{
  "n_layer": 19,
  "head_dim": 64,
  "qk_norm": true,
  "attn_scale": 0.125,
  "bias": "none",
  "init": "uniform",
  "optimizer": "muon_variant",
  "weight_decay": 0.058,
  "grad_clip": 2.0,
  "dataset": "wikipedia_en"
}
MLP neurons of a small language model. Each row is named by its layer, matrix (gate and up: input weights; down: output weights) and neuron, and shows model dimensions 304-399. Each number is 128 + 32 x the weight over its row's rms, rounded and kept within 0 to 255. Numbers have three digits each. A neuron's up and down rows have the sign that makes its largest values positive.
Before each neuron's rows, "fires on" lists the tokens most often at its 100 highest values on Wikipedia text that the model never trained on.

fires on: ".", ".”", "\n\n", ".\""
L11.gate243:162123121122149125216138181157115142117148117118193126093158123174147099155192166178133163127171130115191121085140082126111127112185125096112124137128080195115156107138117137160142124143077165183106164087140112084110160136156070083041070150068137107182104090145064157151106107191114190206
L11.up243:126103118112134111158148103145207095105160172062171117209189138122144194174140163078100102139146107087115108115151143135173094115103126083138107106117121127136136157117107107111138098112098129136097151093156161117123113141161094085131154113074140141138160157201136138172120120080163135118
L11.down243:122158090137137088112124063151135090158115183106094143134121119114128138166173156131124087106195175198130139132102101141128136134211128083157087218126053168074138161172139111085161153124099123095146107147099112191119136119172100117102098070188085077075132122139109115130122163134137107140

fires on: "==", " and", " the", " The", " its"
L11.gate266:151147179085126111150149070102092147115147158147043112091158127103167090114154118129135180116131072113193111159037095126091113168100098240134126158085082156166096162193098109112114163154101162113085103148150119091109149138154176154066156127154163122167141138126173171104160203102131134154
L11.up266:121096208085124088125151131135126102129181146079069112095190164136104075121082111111111165101130153139127098069066093114167108155152129179126118142083119169166128122162152147154199138148125156129093094187164087072167170099135163140093147154151122125123139113200143104185145080088129136075
L11.down266:144127129081107118040120122103078110062138072134144138116111155119097099084179185088084193096115129149139093110094113144126163153114121106161148138188106105118205149143136136195134052132116150201188157188123166122125176162170087145112136103136156134167169125141139111094145101130071109167

fires on: "-", ":", "."
L11.gate1027:109100150087084116221117087050182130164074136169121122128125192156172132172133123123099147072145090116132107156113111146172072136130096122146080118090090150151174134091147142094152120161164104101132111140103123108125172127152114108119051143138121088122160115122109140090151084119134133105
L11.up1027:120085162169129071127103132117125158168143156130135187108090177121147077127144146059124145094168104147141160094122107121138218129160131055154071075073133189221143088138110132140180110174195180150152149110154138151137155112152134089103087151085109197139117146159111143140129099124118129096
L11.down1027:117150185106090097084099139113121140119098132127133114116141040109129107123142172085145142109158143177143132117142084102077137090174156154149154073179141177072163087067125142104072109099174105114153124134148117145142078080135092139087107130121095157083111145136159141130137127200129128081

fires on: " \"", " “", "\n"
L11.gate1839:206086107174093112160113089146128200169085119163085148146176157089157035114173114132115116118065144138146143151132101144169111111068170154069101125117054112149112116188082149145045134141112116058106130078158090118111160090131087168131136129137137139103130135091113137139123135136133052132
L11.up1839:132162134118126174187115028106106126128093153141161155122113136160206157101121119146156112144171150043132099155127100048129121129119134073094115158139153157143112137078118128153125120139154153142156146137096071092104115109137131108155146128149081137124107093108122112096107137094184118119
L11.down1839:120114134045077127113158122127119098178082070171137112157110164111103114078093187157061127129108146084161112080144104126104147169095117128138158129086144165120115131178113101144180088113180094146133150107165112143151088171098143092125093102090111125082145151147120073198083126141109103096

fires on: ".", "S", "History"
L11.gate1823:156175093118154166147125125105128190088105121128184071147152106136141144139160090088100141065104177140089157099140093112094146134187134141175168092170176129124090156153151117141107104169094113148154107197139114115185206086105077124195072095069110138173112153140109148174143106117090163148
L11.up1823:050134175140151105082140093136119164083150143162046149077169130093120189149134107088096072114179142139193168155094160173040135118106113089127185112151090083047166104207118115116162093152135151131151159107112161063116131161074095116143216149102155149178139139156143137130145122134131149179
L11.down1823:164094129146137072151137119133163181181069083100053106114135109157112141093091164126100159088157158146185168129122094105113139094141151120129129129144116079105106176193105203106107101109119153091151110120155136147158113144127108082135108141156096064092076111102104130158046073103162150175

fires on: ","
L11.gate793:103154095125092203165061128158166106125095117096146143139165118128132058118098038158092091100079067124117150130095111105108105102095116129163157208126122120091093091126140113166172130102153135139159043175090115111165137114114192147111092191209126137125105105097117136142137101126104085096
L11.up793:124145118180156137112113207011144066147146134148139139111130096097133093094146085178098167125129147148152182142138158159104119064141123098150158131101146133133152130107079106153135107105135149135157207150123095114125102116080140150094199140122119120124064106211159151153110145162168122192
L11.down793:168122097099102136174102111155123106085167145142092128231072155087122145166134144166074112111101161102141131111145178089148127146115113112130134151097094170104119156149123104161128092137138158095113124097182152112165149122135133117153152171119126181119194119174117125087066088093151145153

fires on: " (", ";", ","
L11.gate2194:149107177090211067171110128135132127108152182084106108125117087180077131081086146123124118098135120120072074145105108137114095116147138125131129169112150135192100138131117079207131139100179090140116095119163083153157117111139183140163103131147131161089122133134138118155139111120111143163
L11.up2194:115124152120119168115095159155140106104081059141093131089082133121051070119116158090173124104173118145106174180098179144098079189164135152093179160044202121104119147102084100150069123176158105109136196091146108131151154112111087084167181167119135123153108108117202135147097151129107090131
L11.down2194:126164066112142086112122158134108155156131184191109153071060162128127131135127123165128118104178111092110114093186149164116081134117124173053119130080171107126192184140126065128095144114154170126107139151131149139120151143152107128188135114092163096087120087176097115142128164131113086163

fires on: " was", " is", " from", ":", ",", " on"
L11.gate229:136117108124209133116108174077132100087102109123139192151146155169104094106101139114116075180145126132158111158121187107096115059121139114152153154099147135163152138150149125133072111141125165109111215099122171119160149109158115093138128146190113125125178116088089132097124097128158112082
L11.up229:100100083133160036124117112113161107141157135121108111134141158121138089104140097157075145164193137084155140135169207145072151111117083170140133077101122091081147159069153107135104114142172099142097145154130123108146150135089113107107153126149184118055126137125095113100112087133094172127
L11.down229:118117158083133104142140084126131157140155112162037113132128128096149097109114131129150141221172106132125137129166130113173166195152137117151170126108072089176125122145142111114109093118146127122163143103136150164164118125119125124124140111118125147114107064153167114120094140161111116157

fires on: ","
L11.gate1364:163098112135155132127149178142107101101078178085108158101131114148143130161159098165087134085101157155137143148029080142096123109101154117052167183086125153131108118151080106147206157116201173122119131193155116103085098163137125095129145134171055134172096119075138122142121103087131163157
L11.up1364:086144098149107127084108140133102107092169119115102141160072130143120117133124095170127111087105095125160142170127135119150127064066098122146097079115121168091141124131160160121112129106152210141173111144120141117117079119111144107120090158146073112119124093110147130124162076098096142095
L11.down1364:077160027178169092124121148169196111137122085092120116165138129127088123141111137169123165111161157131112085095095160108059089137151152195155136117145136202122103122143099133144111099118113052160111165071186113153123188089129128155159198135152113174119144149146070123043072059103136137133

fires on: " and", ",", " Japanese", "ian"
L11.gate2271:166073116187157133138106160121156179072088107117108110105109105117151159160103238093080085134130142129156104116104175165119153166102083091088079137160199119168103121119079132123132137092072107157119150154145150137107185114128128123117107123186150055077143192115160101156161180194100104148
L11.up2271:112130121162196116156116204093093146111140124082139172107077113147177051184101100139159115118168093143068145166147045142166137205111126117122212172094099165163142148133114132125146130112105170162137125095141114116138130105138182137107147161168086122116173159108142099113136160122067121063
L11.down2271:093106107171217137163103112168109129066143136122123145149169118140128134056109158164082154165131132177101178165112214106124080179150113135137137164159146147131112076169158126167124067080108169105148147138135090124153164119135179133118085169179147084144126112110169101108127138098168119097

fires on: " \"", ",", ":", " “", ":\n\n"
L11.gate1969:137112105066138109162131171142166127094120102144081089140146143176131130105092129126122055108122141102074113168099013136131065091067073123129154119148128117119145109148155136122092121104169121166143113099138103108146124163133163117140119135102102109132130184113077162160158149093110096144
L11.up1969:161111099116130134087189145158134034131159118133101144116076158206163124066147135079135052139132209076171112099176162127156169119141172115128145165151118154145110093148035114139078064140144176139186124154147155101163112079113151131142171120139083168091094115143077156141093196061125139147
L11.down1969:041175117102173164113117123133157104147107105161098062099107114096093166114122143057118147112119169097244109086170128177103116147126091101121085172055116122184200141121105092123111137128137195113161107195127090131131122089155196144143105140157127153107054112165206175135120107135140117137

fires on: ",", " and", " with", " by", "with"
L11.gate410:162152067122144132110099177130113145075211115103128181123125125129138131158132117170114100070109121142079121109114158160075106116157065198150123093109113170110123134123134138079141136079077124152125128058097087161123131115104090116106143133114113067176120134141086142136125110086048110126
L11.up410:140131153166160124135160195150114176095118098111104143186093170102145147112092104115155128165112085080139154094141126091150177124109094161122141115147135129159134134162190117100149134181106157054128066057108089109142098175115067122120053075157116006163128196111164114180168080104163087140
L11.down410:126175083079141221161178106132121153162158118167097143143123127171160174129129128093095108127108067099140111142071211134163085138185071123122175095129079065164109162161102125143159101101100106173149082085113100198153112158146234123139040159134097133150102105174116154103172107120111082134

fires on: " where", ".", " with", " St", " mount", " River"
L11.gate787:081134072099108139164124103106176140099130137176121105173163148106109140141092171088173167151175082162181151209084128112121136123079149123087024112127153146148134134132151154105084141134167129096158114123131112121179140133115135066096115153077152155123085137175051132209129149129078072117
L11.up787:143154120163097071121085098126093125043076147082094133126131187131115149111139121173138154143136115058135112170095104106070111124196148138127073072095124073103108138181096148122091120089147103098113192130125115122093097134159082139087136160106149097079128127116113127151143123166155140156
L11.down787:160114066126134125110068115097112149161142128129134180123096150155162102115135123139089126072135105102129125162127088091112155120173187155083127053079116105113052144116076109194128153189124132092158169145090071186110170132118143160099157139163132116123080122090147172094115102130112144173

fires on: ",", " that", " \""
L11.gate472:093169165094140110147109065121155151147095080163076109109134126100103109156113105126202121173116117092134082163097099102123071145111070112161101142112086165140078083165124142095129148079125114088144096175081066089165170158082104141082085176097109127107111083024128128178153150101123138131
L11.up472:068098165156125147182090086083097142109175132121164182128129149086170100139161164112123132174128118137102135104105118148090085033128120148084181115095121150157124157120140117159132153143180058100118117072125103114132144127109192155135058148155104130110090126111092156128113150170102082159
L11.down472:107061072157141152156160147088142133140148138109141144163182186073113066147059106109147148144165140099096107115091178142114136095128123169185195082129121115150153120119141017124131162128082146158111074127130076147171093095132130138174208183073066137082075145154178095140119131099158146108

fires on: " |\n", "\n\n", "\n", "/", "|---|---|---|---|\n", "|---|---|\n"
L11.gate2559:115130157127153088130141058125138133109146160071136085146216159183153120172108130094160131099074146118198133153079113069151136099087144164119126156137117158137157064150107116068115140134088157114181078122133109105103148129118086124120077163107137065137166160132141117139137097090156103210
L11.up2559:081164108147139133091145130125112125100136175157193126165188193139128092171160141123060132180154162101140100081187176145170146179071129123133154129133092141185154122163072129120077109154090131139145106172118074147123152124110158159128102096121077121135189164110113110076117106123123165131
L11.down2559:085147138146119176081113154111098066137120128159122125166147216118170111201096091070065129167120148074175073167174156146150125092084137131125149155078135127105113116120098122130093180199143133130172086125086086198146108113106131161064115106094077151104106121086124129106129122111126112192

fires on: " that", " since", " Since", " because", "Since", " believed"
L11.gate485:156189111090071133111162152193142133123165153138100134131098118107109108131136138093163065144109169044159168122081180120158112134144135140074130167116140173110126139097163097163163129143108117164204169159093075111148132132171134134120092195086171145117053004120138184149079096141109157153
L11.up485:131151114142074130168070148103140139144104086136153123114065137099169092150137077136134143138105060116074149054079064150128152098135100125120152135120160114072128125111225142082106152157115145104125102161111127073125139138096121095161130122151169141102097153061135080074133153180141094110
L11.down485:150132103151126197150088154113150167125135104147144143070126135033130107123127105137174124113198147177124110090143142088124121097183187062164135118115135095254157143105161120141129124114174132094129109158089076103098128171121121151106194174124145142092131124134153196151096138123109092181

fires on: ".\n\n", "."
L11.gate176:078104197115153154129139171082165112092145107154126180121125189134106096100112150122109133101156105161127094132104076153110126061117139187139132105108159139152082175100163141131131151143140119123103119146083102127150139111092109122070095160153064128105143088072110107161171168119105079094
L11.up176:088131161107061087164152117093128163132151161148165140101107163092161103164160181119140084136199147136120119117114130165095123137132158093184108071125125111140110088121123137132142139150151080076083102187014173110152131099108153164115090138125083123121102149139095119147134091131110169101
L11.down176:110135088167125102096127103075105132116126123160136115109192150076094122151103164139136176092144147150120160111159086132083118137157116131108141131144098089194101157114146131156120130085090106118129140144072172134144127164142114169099137112140129103119082160088141139093133084142111160126

fires on: ",", " ", " (", "19"
L11.gate1493:142119170122131102083105085096094129148087133145127132181147117123145121181074070146163129173176109132169182150052145137106140096145032109186109124171123146153151167234156107154132176126149180109102143109048109155101128082099115096099080134106119109072169122145141146135134110103117135100
L11.up1493:147160138155068135094110091149091101170130074160131120154139096090149110107078145173144111141130108072144145179092142088083125122185126192138184115121162211164159142217155165166121049211140150120110116091132092123123046135070082141123078172134102133119151143180165135118219128131138170082
L11.down1493:154099149114140119119151097159097167127150132146021095255100113110098141119108116110139124146154114141161137198121097068105160130186100119177208100125157150093140126188140177125124164169043161122128088131066151095123144162167112135088162124091102107171083088134113144137187145112108177122

fires on: ";", ".", ":", " that", " because"
L11.gate1366:142149076038109127148128111113145112173112199159161115136128129160106198158154150094109128090168145078113134103159155126126080077095085048168052168165150104108140190107161147080128144152104104086148050153054104138135138132152102099143079110117132090123166098133117119124158173173039161126
L11.up1366:135098147146203074182082163110146099128114162156189149108105153140116099153140129102136155142132110133139152134165100148067172076143167117149120047110132095103123152097131110144159111166159165144121141129153103157145126119090118091096089128082185204157131085148088045141163087132174117157
L11.down1366:112123168134085136170066108139101094126151122118158108073171139092116144117174136124090128085175121170096102128074170068144123078160114156179066121163116137095121154100140098089166099094120112113151124112160146151102099154090142167083112101083098158095062154110155091149147129131077129095